Weights of a small GPT-style language model, trained from scratch on English Wikipedia: a variant of Muon for these matrices.
MLP neurons of a small language model. Each row is named by its layer, matrix (gate and up: input weights) and neuron, and shows model dimensions 144-207. Each number is 128 + 32 x the weight over its row's rms, rounded and kept within 0 to 255. A neuron's up and down rows have the sign that makes its largest values positive.
After each neuron's rows, "fires in" lists the words (lower case) most often at its 100 highest values on Wikipedia text that the model never trained on. A number after a token or word is its count.

L6.gate423 [129  58 163 127 155  98 117 160  97  98  99 183 121 136 159 132  47 126  82 171  94 202  95 140 105  97 163 171 171  99  47  59 162 172 147 111 174 135 155 109 187 117 129  97 105 147  86 107 114 133 164 109  73 181  91 102 184 141 129 133 152 113 128 130]
L6.up423 [137 181 146 150 104 136 139 125 147 100 161 182 176  82 134 114 127 133  92 180 198 146 139 141  80 136  59  71  90  93 117  88 115 138  90 136 111 120 143 161 118 110 191  62 150 128  91 135 138 103 148 125 162  37  95 138  92 146 164 153 128 171 124 169]
fires in: "village" 14, "called" 10, "marriage" 9, "married" 6, "carlos" 6, "carried" 5

L4.gate237 [ 82  74 128 141 175  94 174 116 198  86 132 126 127 135 171 133  76 156 143 146 149 123  96 110 155 136 116 140 132 160 173 156 132 163 150 189 145 134 125 136  83 123 186 127  88 183 148 112 152 165 116 159 136  75 130 123 112 120 166 109 160 117  86  80]
L4.up237 [135 130 167 143 154 128 160  84 107 103 190 110 127 124  68 123 105 123 101  97 110 204 149 141 120  93 211  96 175 149 105 145 106 161 107 142  91 180  50 121 156 171 139 150  91 178  82 113 167 112  98  54 149 151 133 178 117 119  45  58 151 111  97 131]
fires in: "would" 23, "previous" 9, "women" 8, "previously" 7, "throughout" 5

L8.gate67 [139 110 159  96 133 147  97 102  96 171 131  77 128 132 167 142 141 147  79 173  74 132 172 100  70 127 101 118 143  70 134 130 190 121 129  92 191 121 150 152 170 151 127 201  79 151 122 154 136 137 128 169 165 116  85  97  96 189 138 120 154 103 138 115]
L8.up67 [133 165 190 154 105 140 115  87 111 141 112 165  77 162  97 125 109 133 105 173 148 147 199 128  96 151  83 102 128 133 116 107 142 151 139 117 132 148 145 153 203 132  94 148 121 148  78 188 160 122 141  97  92 141 123 188 140 171 115 111 191 125 204 187]
fires in: "of" 57, "1960s" 5, "1980s" 4, "gnatusuchus" 4

L15.gate1 [102 133 132  75 149 176 143 171 146  91  97 139 182 144 170 175  51  78 175 100 115 175 137 131  90 128 154 136 132 139 162 158  71 105 106 128 161  91  89 127 110  93 127 123 102 141 162 216 120 129 112 152 106 142 152 171 112 101  71 142 168 146 112 102]
L15.up1 [138 157 103 103 121 121 126 143 131  83 158 118 166 119 148 135 145 112 142  93 161 151 169  97 195  69 100 173 149 157 137 100 162 155 156 132 164 145  82 164 105 152 137 168 130 153 104 213 110 143 140 132 132 117 174  91 119 155  76 132 116 111 148 184]
fires in: "and" 36, "had" 23, "born" 13, "have" 9, "then" 8, "also" 4

L11.gate271 [203 146 121 160 105 123  84 101 115 100 112  93 168  93 147 127 127  90  67  90 148 188 179 140  94 146 173 154 113 182 178 132 129 137  91  70 154 127 163  89 126 131 105 109  94 140 169 152 146  84 110 152  91  97 106 155 163 128 128 112 181 180 150 156]
L11.up271 [ 98 117 106 137 148  97 109  82 144 110 161 143  67  56 136  64 148  49 124 120 117 125 132 121 144 110 188 134  97 163 151 171  85 172 104 157 129 148  88 152  81 145 105 122 127 155 138  82  92 158 115 165 112 162  64  90 180 113  99 149 124 136 111 219]
fires in: "to" 30, "by" 25, "among" 12, "for" 9, "from" 4

L15.gate418 [127 119 105 129 185  70 179 159 134 184 116 145 118 129 178  80  69 106 135 101  78 106 161  67 102 176 102  95 162 173  73 173 145 169  94 142 151 136 136  74 127  70 154 151  88 128  95 108  83 121 105 146 124  93  76 121  62 145  97 135 117 178 133 101]
L15.up418 [123 167 115  95 111 159 125  74  90 141  87 198  64 165 125  90 192 131 195  91 162 137 124 120  68 189 202 158  84 129 114  86 114 161 144 134 125 110 146 102  87 162 166 140 159  98 150  98 141  69  91 127 128 144 119 189  88 120 115 100 163 110  93 116]
fires in: "at" 20, "as" 18, "name" 9, "called" 6, "towards" 6

L2.gate341 [133 123 186 162 129 135 155 154 123  83 116 110 139 128 168 104 125  88  89 102  79 181 135  81 161 155 124 203 128 130 129 105 134 110 151 141 170 133 113 134 186  98  90 128 109 163 153 138 122 138 139 184 155  75 136  92 146 111 135 134  88 138 125 116]
L2.up341 [134 100 123 139 110 114  91 147 135  81 117 102 116  90 140 146 142 117 105 134  38 115 155  93 161 116 121 192  75 120 140  81 105 152  89 143 176 140 119 101 107 117 151 170 117 162 110 132 105 151 140 177 220 132 116 152 169 139 145 105 111 120 122  78]
fires in: "under" 13, "usa" 11, "us" 10, "u" 7, "upload" 6, "uk" 6

L7.gate67 [130 126 145 145 103  74  82 124 135 122  88 125  73 115 116 100 173 180 127 175  55 109 133 130 138 116 147 155 145 102 117 122  52 184 140 104 147 160 115  98 107  86 153 120  93 166 137 155 128 151 108 110 170 173 165 105  99 109 158 115 129 127 139 140]
L7.up67 [219  83 112  86 123 101 129  81 141 195  84 142 158 171 136  70  65 193 154 165 127  98  84 132 161 116 110 133 174  68  99 148 141 152 159  69 103 125 115 106 125 169 110 143 111 196 143 108  71 169 134 119 154 121  76 139 122 143 154  80  58 120 154 113]
fires in: "is" 31, "was" 14, "kensington" 5

L15.gate347 [136 173  84  98 105 122 172  88 126 137 114 149 110 161 167 158  86 118 145 121 139 120 121  83  97 138 115  82 128 158 181  77 109 105 162 143 174 164 140 229  75 107  95 175 175 125 127 131 121 129 125 145 135 126 136 131  67  92 150  89 137 102 125 154]
L15.up347 [151 123 172 121 130 105 140 117 143 169 151 127 161  86 116 138 122  86 100  95 112  98 145 163 164 184 150 117 121 152 107 101 156 196 134 159 136 151 116 101 149 129 165 109 141 148 163 167 175 168 187 137 186 187 138 135 158 100  71  89 132 175 152 176]
fires in: "the" 25, "one" 9, "a" 6, "i" 6, "it" 5, "never" 4

L11.gate174 [143 141 140 153  92 146 119 138 146 130 110 153 144 100 156 188  74 154  95 103 124 107  81 108 114 101 116 106 167 122 153  95  83 125 132  97 102 140 200  67 137 190 105 143  80 102 138 149  62 186 105  90 116 137 165 158  86  89 136 126 102 218 121  97]
L11.up174 [148  71  89 110 113  97  97  88 143 149 121 144 107 110  97 137 142 195 193 117 144 141 132 141 168 105  57 154 152  65 111 102 134 156 121 121  91 164 173 139 148  99 117 132 116 136  96 182 135  76 126 116 132 150 124  43 113 100 121 102 202  79 130 111]
fires in: "was" 39, "secretary" 8, "us" 5, "were" 4, "green" 4

L15.gate421 [ 86 111  91 176  99 111  51  96 117 111  62 122 142 134 132  91  65 184 136 138  97 141 107 116 143  89 132 103 135  94 144 165  79 106 123 122 172 127 151  96 126 151  76 196  98 102  75 119 106 139 143 173  95  75 145 148  98 122 159 124 150 116 155 150]
L15.up421 [107 173 112  88 138 152 153 108 130 145 191 108 111 118 120 112 131 140 112  81 148 164 126 160 185  67 126 172 180 150 140 118 127 102 214 109 158 134  69  70 134 124 111 114 180 152 127 142 151 121 169 145 153 146 100 141 140 106 117 126  46 182 159 172]
fires in: "a" 46, "rochdale" 6, "roosevelt" 4

L2.gate128 [111 157 159 115 118 130  61 144 135 175 173 128 156 134 200 117 124 155 145 119 204  95  84  58 122 128 133  99 184 163 128 160 141 132 101 118 204  61 166 146 122 115 163 151  72 115 128 139 142 167  97 124 108  88  87 101  72 166 134 103 195 184 111  88]
L2.up128 [133 104 220  89 131 103 106 132 101 143 177 153 121 180 154 177 164  92 142  84 149 161  89 118 113 160 136 111 153 141 137 162 147 155  92 182 136 118 157 162  89 144 131 135  89 162 156 110  99 156 145  69 137 130  85 114 151 130 103  80 155 116  95 101]
fires in: "at" 66, "attended" 7, "attempt" 5

L11.gate265 [133 126 147  45 166 145  88 172 135 112 135 156 124 166 120 162 179 177 142 116  84 108  90 101 133 115 114 186 113 142 124 106 140 214 157 197  90 112 113 138  90 133 142 127  32 121 142 138 155 185 146  76 119 137 119 134  84 119 128 193 127 125 136 119]
L11.up265 [ 86 102 111 148 144 190 149  41 155  71  96 121 151 206  84 128 161 117 105 176 122 157 157 110  95 103  90 105 135 100 132 145 178 123 126  88 125 118 167 110  91 121 145 120 130 104  99 114 117  78 129 120 143 129 100 173 110 103 101 165  90  55 124 134]
fires in: "of" 61, "kansas" 5, "stage" 4

L14.gate68 [134 138 141 143 193 159 114  88 139 131 118 132 145 104  70 110 166 122 146  98  80 161 149 151 168 125 132  93 114 117 122 156 127 180 208 126 128 120  97 127 100 141 153 143 174 155 136  90  93 114 153 118 104 185 135 160 189 165 129 133 112 149 182 134]
L14.up68 [139 109 135 127 151 168 116 132 105 136 155 153  66 108 144 147 145 117 178 111  58 112  53 182 111 144  65 115 156 123 125 146 147 115 111 161 130 131 122 166 116 140 162 141 160  94  83 127 170 154 119 114 140 110 188 153 145  84 120 150 119 160 108 156]
fires in: "first" 35, "second" 7, "next" 5, "fourth" 4, "last" 4

L8.gate363 [159 147 110  91 136 150  65 132 177 100 116 158  98 118 186 101 140 104  94  86 107  87 151 100 104 113 143 164  79  90 114  67 175 106  57 159 142  87 108  32 138 139 117 108 132  97 169  83 178 137 163 163  64 156 124 166 146  68  88 178 136 132 150 129]
L8.up363 [168 119 148 166 162  98 168  83  98 126 132 107 185 101 152  59  64 141 203 131 164 182 192 119 169  83 121 163 122 104 125 107 107 126 182 108  96 129 143 175 103 150 132 148  78 149 182 111 175  76 100 127 126  89 192 149 154 123 165 181  88 159 106 100]
fires in: "also" 25, "later" 18, "however" 15, "and" 11, "not" 9

L11.gate255 [145 133 177 124 108 167  83  84 110 107 140 104 169 118 153 137 112  58 239 108 112 157 149 122 167 169 157 145  88 102 116 128 105 135 177 169 124 104 160 111 149 102 148  93  74 102 105 154 117 163 128 135 118  18 127 123 157 121 164 140 137 162 140 117]
L11.up255 [ 53 106 135 107 121 137 131 103 124 127 127 106  88 109 123 139 177 161 151 124 139 120 127  91  85  86 146 118 117  89 137 194 162 130 129  69 119 148 109 102 124  90 157 153 188  84  81  80 166 115 114 121 148 114 168 177 133 153 122 168 116 168  66 129]
fires in: "father" 21, "was" 15, "later" 8, "been" 8, "against" 7, "again" 5

L12.gate62 [189 164 128  39 193 110  97 154 152 146  87 146 121  78 130 134 164  74 120 125  92 119  73 104 115 138 197  95 113 107 132 142 145 123 111 101 142 173 169 136 100 131 109 132 132  84  90  22 118 126 102 112 119 131 129 138 118 100 163 108 106 135 101 157]
L12.up62 [130  84 112 146 120 119 121 119 143 186 136 177 105  88 159  60 160 147 152 154  83 110 174 159 119 146 129  73 103 116 130 158 141 168 162 130 133 184  64 171 221 173 105 111 125  77 161 112  84 138  66 127 121  88  72 179  66 139 145  61 122  93 158 193]
fires in: "about" 20, "of" 12, "from" 7, "by" 6, "upon" 6

L6.gate395 [152 109 140 116 171 158 146  90 199 122 141 108  97 157 151  99 133 108  58 161 131 163 116 117 121  77 130 169  81  75 125 197  79 121 200 153 163  57 165  98 184 123 134 104 158  66 114 152 181 136 155 128 110 123 133 140 171 138 100 131 161 146 160 109]
L6.up395 [132  83 103 209 111 143  95 128  56 103 169  55 118 117 125 117 142 211 196  98 145 142 129 106  93 135 142 141 116 160 126 159 205 119 116 136  93  82 105 113 115  99 156 139 156  99 136 137 149  76 127  77 147 185 153 123  93 129 107 122 106 111 182  80]
fires in: "been" 39, "well" 16, "satellite" 6

L2.gate312 [127 117 178 103 171 184 107 188 178 105 125 129 132 125  74 100 126 120 177 114 127  97 122  99 143 129 145 161 109 139  71 140 116 157 176 156 143 117 145 163  80 108 132 105  92 128 127 118 133 159 199 125 117 156 110 168 124 119  88 137 129 126 147 112]
L2.up312 [134  93 160 103 151 110  80 136 137  80 145 107 132 159 110 108  89 161 145 135 140  86  95 106 155 136 166 117  84 104 116 160 119 155 197 118 119 165 154 162  75 179 125 118  89 123  95 112 165 171 152 209 177 115  76 162 137  94  82 103 158 123 135 104]
fires in: "she" 62, "professional" 14, "he" 7

L8.gate54 [101 159 119 197 120 148  51 164 116 142 118 145 169 135 113  77 135 163 143  66 117 153 121 108 112 148 131 105 129 126  85  92 127 196 118 100 153  33 133 121 118 144 109  74  92 167 122 142 180  94 160 139 126 101 120  51 124 102 112  73 159 135 163 159]
L8.up54 [157 119  69 150 174 165  82  96 102 101  95 119 147  85 143 137 116  56  78 140  93 139 148 181  97  84 151 101 138 168 166 153 130 163 130 153  72  85 211  76 162 160 119 155 114 122 135 114 104  86 185 136 134 127 109 119 136 108 101 138 134 163 117 181]
fires in: "but" 34, "while" 16, "although" 11, "with" 10

L17.gate237 [119 134 122 111 192 138 121 161 121 128 100 142 167 143  73 130 154 128 181 173 105  81 156 193 108 136 151  63 126 118 118 123 131 104 151 124  71 116 142 115 136 149 129 133  75 139 128  95 157 127 123  97  84 174  93  78 116 108 121 140  64 120 110 132]
L17.up237 [146 118 102  73 190 163 116 108 132 108 164 106  85 120 131 110 182  72 119  75 119 129 156 119 141  80 111 137 137 141 136  57 147 125 158 149  95 144 144 149 136 187 141 172 105 138 139 129 175 105 109 141 135 127 107  51 102 136 146 147  37  99 150 122]
fires in: "of" 85, "office" 7

L11.gate114 [205 109  70 174 154 122 120 107 110 115 149 113 115 155 174 152 101 144 109 167  77 101 126 122 156 167 109 124  97 155  83 124 115 206 121  97 148 111  62  63  78 147 125 151 142 168 151 133  95 144 111  98 152  58  50 184  75  69  65 133 186 153 157  99]
L11.up114 [108 198 142 132 135  93  86 124 101  98 128 166 165 172 186 163  80 150 124  71 153 139 133 151  94 102  78 110 132 177 122  74 102  81 107 123 138 124 205 141 168 144 104 121 103  99 140 126 171 146 123 153 117 110 163 175 128  42 161 114 139 126 109 138]
fires in: "championships" 24, "championship" 13, "singles" 6, "blues" 5, "metal" 5, "jazz" 5

L12.gate123 [187 137 111  63 143 119  95 110 116 129 133 158  91 170 141 142 124  29 153 130 121 187 114 125 144 126 128 104 130 164  97 155 113 134 126 184 120 152 141 146 129 105 137 105 119  52 182 141 125 105 132 128  87 173 102 142 125 121  89  84 231 152 189 175]
L12.up123 [105 103 106 124 125  90  56 130 151 162 121 157 115 112 133  64  91  93  95 149 117 147  96  82 145 112 125 109 142 114 136 100 146 144 170 130 152 113 128 135 160 181 146 130 127 175  97 164 122  90 128 243 106 110  81  75 107 102 119 135 119 142  98 126]
fires in: "while" 22, "to" 13, "of" 10, "because" 9, "despite" 8, "for" 7

L11.gate116 [155 131 140 122 191 182 143 115 150  96 156 126 107 161 142 135 105 153 133  93 114 122 176 114 180 127 172 114 136 131 137 119  88 190  84 114  96 102 124 157 101 160 100 113 124  84 112 125 142  70 213 169 147  97 170  96  62 126 157 140 165  80 185  91]
L11.up116 [144  80 132 140 137 179 130 107 144 102 124 147 129  49 192 147 169 179 139  97 138 119 141 139 117 162 203 105 146  59 189 169 137 161 170 161 159 103 103 145 175  41  81 103 162 104  79 130  69 130 157 165 104  75 140 137 102 105  95 116  98 174 130 108]
fires in: "some" 24, "many" 12, "most" 11, "mostly" 4, "of" 4

L4.gate373 [125 134  99 184 114 136 139 167 114 140 132 113 119 110 139 177 121 125 102 107 132 116 168 121 121 115  93 172 123  85  66  84 121 157 141 119 194 126 104 150  89 100 152  75  94 188  82 116 128 143 192  54 120 136 116 149 158 102 106 153 121 143 128 193]
L4.up373 [100 114 118 180 150 164 109  91 144 160 150 124  74  88 128 150 127 163 176 106  87  68 111 113  89 132 144 106  99 117  65 165  80 108 124 137 193 105 100 107 102  76 159 134 100 185  85 158 175 128 136 120 167 129 106 107  97  78 162 185 116 136 138 164]
fires in: "first" 33, "second" 8, "third" 8, "newspaper" 6, "affirmed" 6

L10.gate352 [108 104 156 142 112 128 131 165 115 141 117 140 143 118  86  67 124  90 133 128 104 129 130  86  69 116  65 113 101 153 111 149 175 177 107 216 168 174  84 108 109 134  93 102  93 151  55 127 153 145 146  88 107 109 116 150 152 134 108 152  93  96 177 142]
L10.up352 [126 126 181  90 155 127 113  84  82 143 126 153 136 138 118 120 145 106 115  92 136 115 100 141 151  92 144 174  92  77 129 119 121 182  43 127 150 169 170 117 129 104  81  91 125 143 124 139 129 123 163 138  63 151 122  63  76 121 134 105 102 147  82 161]
fires in: "he" 70, "she" 30

L2.gate120 [108 115 173 116 143 153 207  82 147  34 114 152  99 122 185 157 156  97 146 101 179 113 120 109  87 109 143 122  94 116 104 111 137 121 193 124 104 106 107 177 105 128 115  91 143  79 144 128 106 171 181  95 151 110  79 113 127  98 107  97 104 111 163 165]
L2.up120 [ 82 134 118 167 140 143 137 120 200  53 126 136 144 134 145 156  99  93 161 104 157 145 111 138 134 126 150 141 109  76 118 158 149 113 123 153  43 143 123 205 107 103 126  68 119 129 119 160 110 170 141 139 123 107  68 114 132 120  91 120 134 119 149 101]
fires in: "all" 20, "records" 12, "species" 7, "lord" 6, "marine" 6

L3.gate139 [193  72 118  61 104 117 172 118 126 139 158 140 156 131 114 197 147 111 126 156 140 146  89 151 148 127 121  81 105 120 129 105 182 203 138 114  60 172  80 158 114  52  97  88  98 129 146  75 143 151 118 174 175 104 120 142 142 136 210 159  90 115 141 147]
L3.up139 [161 102 143  73 132 192 149 102 160 141 140 125 135 173  99 116 142 102  67 104 174 115  78 168 164 118 118 122 121 122 173 131 142 187  51  71 117 191 142 139 122 181  97  69 141 150 114 105 190  98 104 100 120  60 141 156 140  96 159 132 102 117  96 129]
fires in: "three" 11, "american" 11, "this" 10, "than" 9, "through" 6, "third" 6

L14.gate24 [133 142 149 115 137 124 141 175 143 148 114 166 163 137  97 186  90  93 158 159 112 124  90 133 116 139 124 164 149 122 146 135 127 135 104 129 109 131 178 153 129 124 107 133 121 124 168 197 109 145 104 170 134  93 154 127 102  87 143 195 142 114 146  59]
L14.up24 [121 106  74 124  77 122 164  92 170 134 109 129 166 113 174 170  86  43 150 114 148  91 124  61 137 148  85 173 134 103 171 127 104 212 126 177 130 195 145 150 142 119 101 174 138 103 100 155 107 114 109 134 132  67 118 152 116 111 127 127 110 128 164 120]
fires in: "have" 27, "has" 22, "had" 14

L11.gate257 [137  86 153 180 101 116 130 135 178 166 162  41 126 155 177 145 155 126 123 193 106 203 146 122 103 117 140 220 129 179 144 161 137 143 135 118 137  86 106 103 139 207  96  96 116 126 154 150 163 120  93 104 111 170  79 154 134 103 126 129 165 139 108  90]
L11.up257 [109 126  90 128 151 127 126 115 163 124 145  92 178 151 149 114 149 118 194 144 145 115 210  52 174 137 145 176 100 189  93  85 109 158 119  97 161 136 164 130 120 128 126 160 141  87 113  99 132  98 134  95  78  89 173 150 101 171 102 135 104 133 107 161]
fires in: "by" 28, "island" 10, "ve" 6, "frigates" 4, "has" 4

L7.gate62 [117 152 109 137  97 132  53 129 134 131 110 102 125  82  72  94 103 151 171 187 122 125 175 105 101  70  60 101  73 100  92 125 106 167 158  96 109  34 169 165  91  95 115 160  97 120  70 185 128 156 161 107 140 190 136  92  79 135 131 140 143  78 123 130]
L7.up62 [135 121 148 141 136 113  78 116  91 134 157 142 108  93 137 103 131 103 113 203 129 130 120 120  91 148 117 100  88  99 108 150 143 152 100 122 122 148  78 170  36 109  78  81  74 122 103 170 208 121 182 174  92 125 164 110  65 143 145  81 203 132 129 156]
fires in: "he" 33, "who" 20, "him" 18, "himself" 9, "held" 5, "it" 4

L4.gate194 [122 121  95 164 115 154  78  71 151 123 181 141 130 130 188 125 152 134 110 117  98  99  85 165  90 116  97 144 178  95  75 205 140 140 119 103 138 141  73 148 163 108 180 147 123 124 131 148 181 144 130 166 158  78  62 120 148 190 139 131 116  74 147  99]
L4.up194 [143 160 141 143 161 169 112 141 121 156 200 159 174 183 145 126 123 120 148  77  86 163 124 144  81 207  96 140 142  82 118  78 147 134 110  77 167  83 153 144  36 162 118 121  83  63  70  70 178 100 150 143 116 177 162 145 155  93 111 121  87 142 161 118]
fires in: "championships" 16, "to" 10, "championship" 7, "2006" 6, "society" 6, "2004" 5

L7.gate40 [ 90 115 224 161  81 107 144 107 131 112 136  90  81 138 125 132 112 132 147 145 123 132 169 107 112  70 157 116 123 116  89 161 134  92 121 143 140 131 108 123 107  88 127 155 101 170 120 159 104 104 110 161 119  89 133 108 120  95 182 108 127 153 131 119]
L7.up40 [111 118 161 156 117 129  85 148 125 128 143 168 108 108 216 128  99  98 193 137 128 133 146 178 135  73 116 193 134 127  49 144 130 132  99 134  72 103 133 128 108 128  70  87 160  66 128 113 138 159  92 174 119  55 130 120 109 164 138 121 149 148 131 161]
fires in: "is" 35, "most" 23, "may" 11, "mostly" 7, "more" 5, "could" 4

L2.gate285 [120 115 142 137 128 140 147 156 139 103 106 194 126 133 134 156 141 154  99 118 182 121 106 162 130 113  86 111  51 132 117  93 118 179 185 126 169 107 138 152 174 166  87 151 121  72 109 130 164 109 162 139 162  85 149 102 124 143 130 178 162  90 202 135]
L2.up285 [113 137 169  83  99 134 191 118 118 117 105 166 130 166 173 153 162 103 113 127 131 136  89 118 199  73 121 179 111 152 172 194 107 145 132  90 174 129 112 146 127 146  51 160 112 141 112 141 146  63 156 199  93  62 136 155 121 192 139 192 152 117 132 130]
fires in: "this" 25, "three" 10, "western" 7, "west" 6, "those" 6, "through" 6

L6.gate9 [ 93 131  98 152 127 116 146 136 131  93  92 164 193 135 115 171 173 146  57 128  48 153 100 140 103 156 141 122 122 194 153  75  88 158 138 140 143 102 121 130 138 110 107 126 110  95 123 152 129 109  97 101  59 160 205 162 116 143 155  98 125 161 145 102]
L6.up9 [120 149 187 173 176 102 153  96 118  95 107 114 133  96 123 117  93  85 141 141 137  97 139 151 114 152 108  83 174 155 151  92 105 126 177 127  90 139 152 166 143 151 133 115 118 113 159 127  71 122  76 137 147 199  70 130 137 188  98 185 175  96 129 119]
fires in: "held" 18, "took" 18, "death" 8, "law" 7, "launched" 7, "laws" 6

L8.gate107 [119  96 128 146 162 148 100 126 145 126  55  83 114 127 102 175 152  66  97  99 159 219 118 123 183 151 148 142 168 121 116 148 106  79 162  94 158 141 128 145 196 169  83 105 119 122  79 212 165 121 101 132 123  93 112 139 174 152  94 110 156 117  93 112]
L8.up107 [128 125 143  72 124  85 128 116 157 156 106 124 193 165 167 148 154 128 120 172  62 124 101  98 110  99 100 163 149 113  81 202  63 132 167 157 125 137  93 126 176 144 119 182  97  67 127 116 179 159 134  98  58 140 119 139 135  74 108 144 141 140 175 174]
fires in: "won" 20, "win" 14, "goals" 8, "winning" 8, "scored" 6

L17.gate404 [ 97  72 130 102 157 128 172 115 131  88 106 165  87 115 141 204 129  91  75 113 164 125  88 188 106 119 100  78 154  89 141 166  73 184  95 126 137  69  79 165 129  92 101 139 196  79 126 112 150 136 120  85 158 134 158 159 121 137 134 107 138  90 133 142]
L17.up404 [188 153 119  65 122 120  88  90  86 137 184 151 141 133 131 139 129 102 130 154  92 142 129 124  48  99  95 114 186 144 115 119 137 115 114 140 144 136 119  77 113 171 136 153 146 126 159 144 100 101 107 110  81 101  61  90 186 136 145  82 144 145 136 140]
fires in: "to" 64, "top" 5, "took" 5, "total" 4

L6.gate257 [125 142 188 111 130 139 125 110 142 117 108 181 181 157 115 143 135 127 147 145 128 111 138 121 108 142  92 171 182 156 166 124 129 157 127 116 146 134 186  96 116 157 114  93 196 105 113  83 172 120  98 171  95  56 193  95 187  91 105 147  69 205  86 140]
L6.up257 [112 119 161 122 140 143 160  69 110 107 110 141 135 101 135  68 106 115 160 197 157  74 120 134 128 128 134 148 176 135 130 146 106  89 164 179 160  78 129 128 148 117 119 167 100  92 110 132 130 177 184 128 174 155 133 138  36  78 100 112 166  77 120 103]
fires in: "music" 24, "research" 14, "story" 9, "study" 8, "studies" 6, "stories" 6

L10.gate249 [154 127 226 118 198 134 101 137  97 146 126 124 160 138 109  80 187 137 146  12  86 119 169  86 147 176 112  95 118 130 139 200 126 143  86 133 124 137 143  60 111 169 106 110 117 168 129 110 147 123 154 139 195 117 143 136 143 149  92 115 164 117 114 104]
L10.up249 [141  75 145 189 115 141  90 200 123 126 144 110 154  65 127  78 128 172 110  65 153 157 110  68 122 149 102 156 115  99 175 189 141 150 142 130 133  45 118  81 115 138 107 114 137  96 161 123  94 104 172 137 145 129  78 138 221 172 166 123 177 132 130 149]
fires in: "for" 42, "with" 15, "by" 12

L3.gate399 [ 97 122 156  33 141 139 148 116 140 151 108 154 178 174 102 156  79 188 149 138 154 156 128 157  73 109  89 136 156 150  83  93 151 120 134 101  64 124 163 170 165 127  60  81  85  36 114 146 124 149 130 133 147 106  84  86  91 106  84 109 139 162 147 140]
L3.up399 [ 49 117 189  72 143 168 138 123 188 103 166 145 130 108  96 118  83 124 109 131 155 183 125 158 101 149  56 108 167 149 176 116 112 131 140 114 126 153 149 165 159  94  76 130  93  66  56 164 129 141 143 168 126  96  68 113  63 121  75 162  91 140  78 137]
fires in: "first" 21, "player" 11, "olympics" 8, "only" 8, "players" 4, "play" 4

L7.gate45 [127 122 160 146 109 140 161  50 134 198 133 125  54 163 163 113 148 176  73 111 100 155 130 148 138 107 115 110 102 104 109  80 142 122 115 108  79 184 146  95 158 124 117  90 140 174 175 129 167 159 200 105 121 151 115 128 123 117 106 168 102 171 101 131]
L7.up45 [106 108 150 163 129  91 149 133 155 189 109 146 105 100 132 145 135 129 112 159  96  69 128 132 116 120 148 122 155  78  99  97  58 133  83 201 104 111 109  98 125 113  75  95 185 109 156 125 168 137 131 148  82 163 111 172  97  96 137 148  79 197 119 138]
fires in: "german" 16, "english" 15, "japanese" 9, "indian" 7, "russian" 6

L8.gate381 [138 144 132 135 129 146 141 187 149  96 133 162 149 116  71 117  98 113 144 146 121  73  99 145  98 149  66 116 105 125  84 152 136 179 130 146 124 124 132 102  93 131  80  84  64 146 110  85  96 138 100  71 120 125 153  54 145 118 122 138 132 151 196 147]
L8.up381 [194 116 158 144 106 125  59 114 149  67 138 133 174 113 168 178 134 117 149 157 148 148 153 113  86 184 111 113 114  96 100 124 145 129 105 109 116 131 151  74  69  84  55 171 128 190 188  97 166 137 153 156  90 141 157 126 100 126  84  90 142 109 108 143]
fires in: "born" 29, "he" 8, "world" 6, "werner" 6, "worked" 4

L13.gate410 [149 110  70 100 110 146 157  98 147 102 215  84 151 168 128 152 149 154 175 170 155  91 172 116 145 163 124 150 128  89 148  68 135 217 144 107 152 136 173 156 190 145 109 151  94 102  98 205 141 161 120 170 190 108 150 129 109 111 134 118 184 245 106  96]
L13.up410 [180 129 169 151 124 144 140 111 171 134 143  93 126 136 102 121 149 168 157  99  91  73  76 115 122 159  73 138  97 117  85 128 156 107 144 104 153  75 143 135 138 127 178 124 103 128  78 100 168 152 151 145 145 175 161 123  89  99 100 162 135 176 143 104]
fires in: "was" 64, "been" 6, "later" 5, "newly" 4

L11.gate305 [110 145 114  92 154 117  85 114  80 126 155 139 128 152  93 162 162 188  79 154  87 149  74 109 102 165 112 128 143 107  99 149 169 131 136 141 112 216 133 167  66 119 136 101  59  81 138 161 101 108 116 158 138 147 112  51  88 152 119 157 125 107 131 148]
L11.up305 [141 174  54 140 156 102 135 149 123  88 177 116  78 165 114  88 133  99 113 164 100 132 226 102 137 173 158  97 121 119  93 138 139 128 135 109 171 197  99 150 126 152 163 123 115 164 177 144 110 134 137 121 141 137  75 120 139 139 194 132 104 162 135 119]
fires in: "of" 78

L7.gate372 [140 133 131  95 115 136 135 160  72 100  82 150  88  60 100  76 128 139 122 109  83 108 132 144 109 141 129 134 100  81  99  94 140 137 172  72 102 186 143 156 138 182 183  75 169 150 168 104  63 115 108 141 146 149 147  55  73 141 149 185 133 139 127 157]
L7.up372 [130 127 147 142 135 159 161 149  96 109 148 183 113 179 156 110 121 125 167 155 179 170 133 172 117  97 171 180 144 156 113 149  66 104 108 127 142 126 108 118 196 162 106 157 135  98 100 175 140 130 110  92 136  95 135 131 176 176 177 141 151 118 174 112]
fires in: "own" 16, "any" 14, "download" 11, "via" 5, "of" 5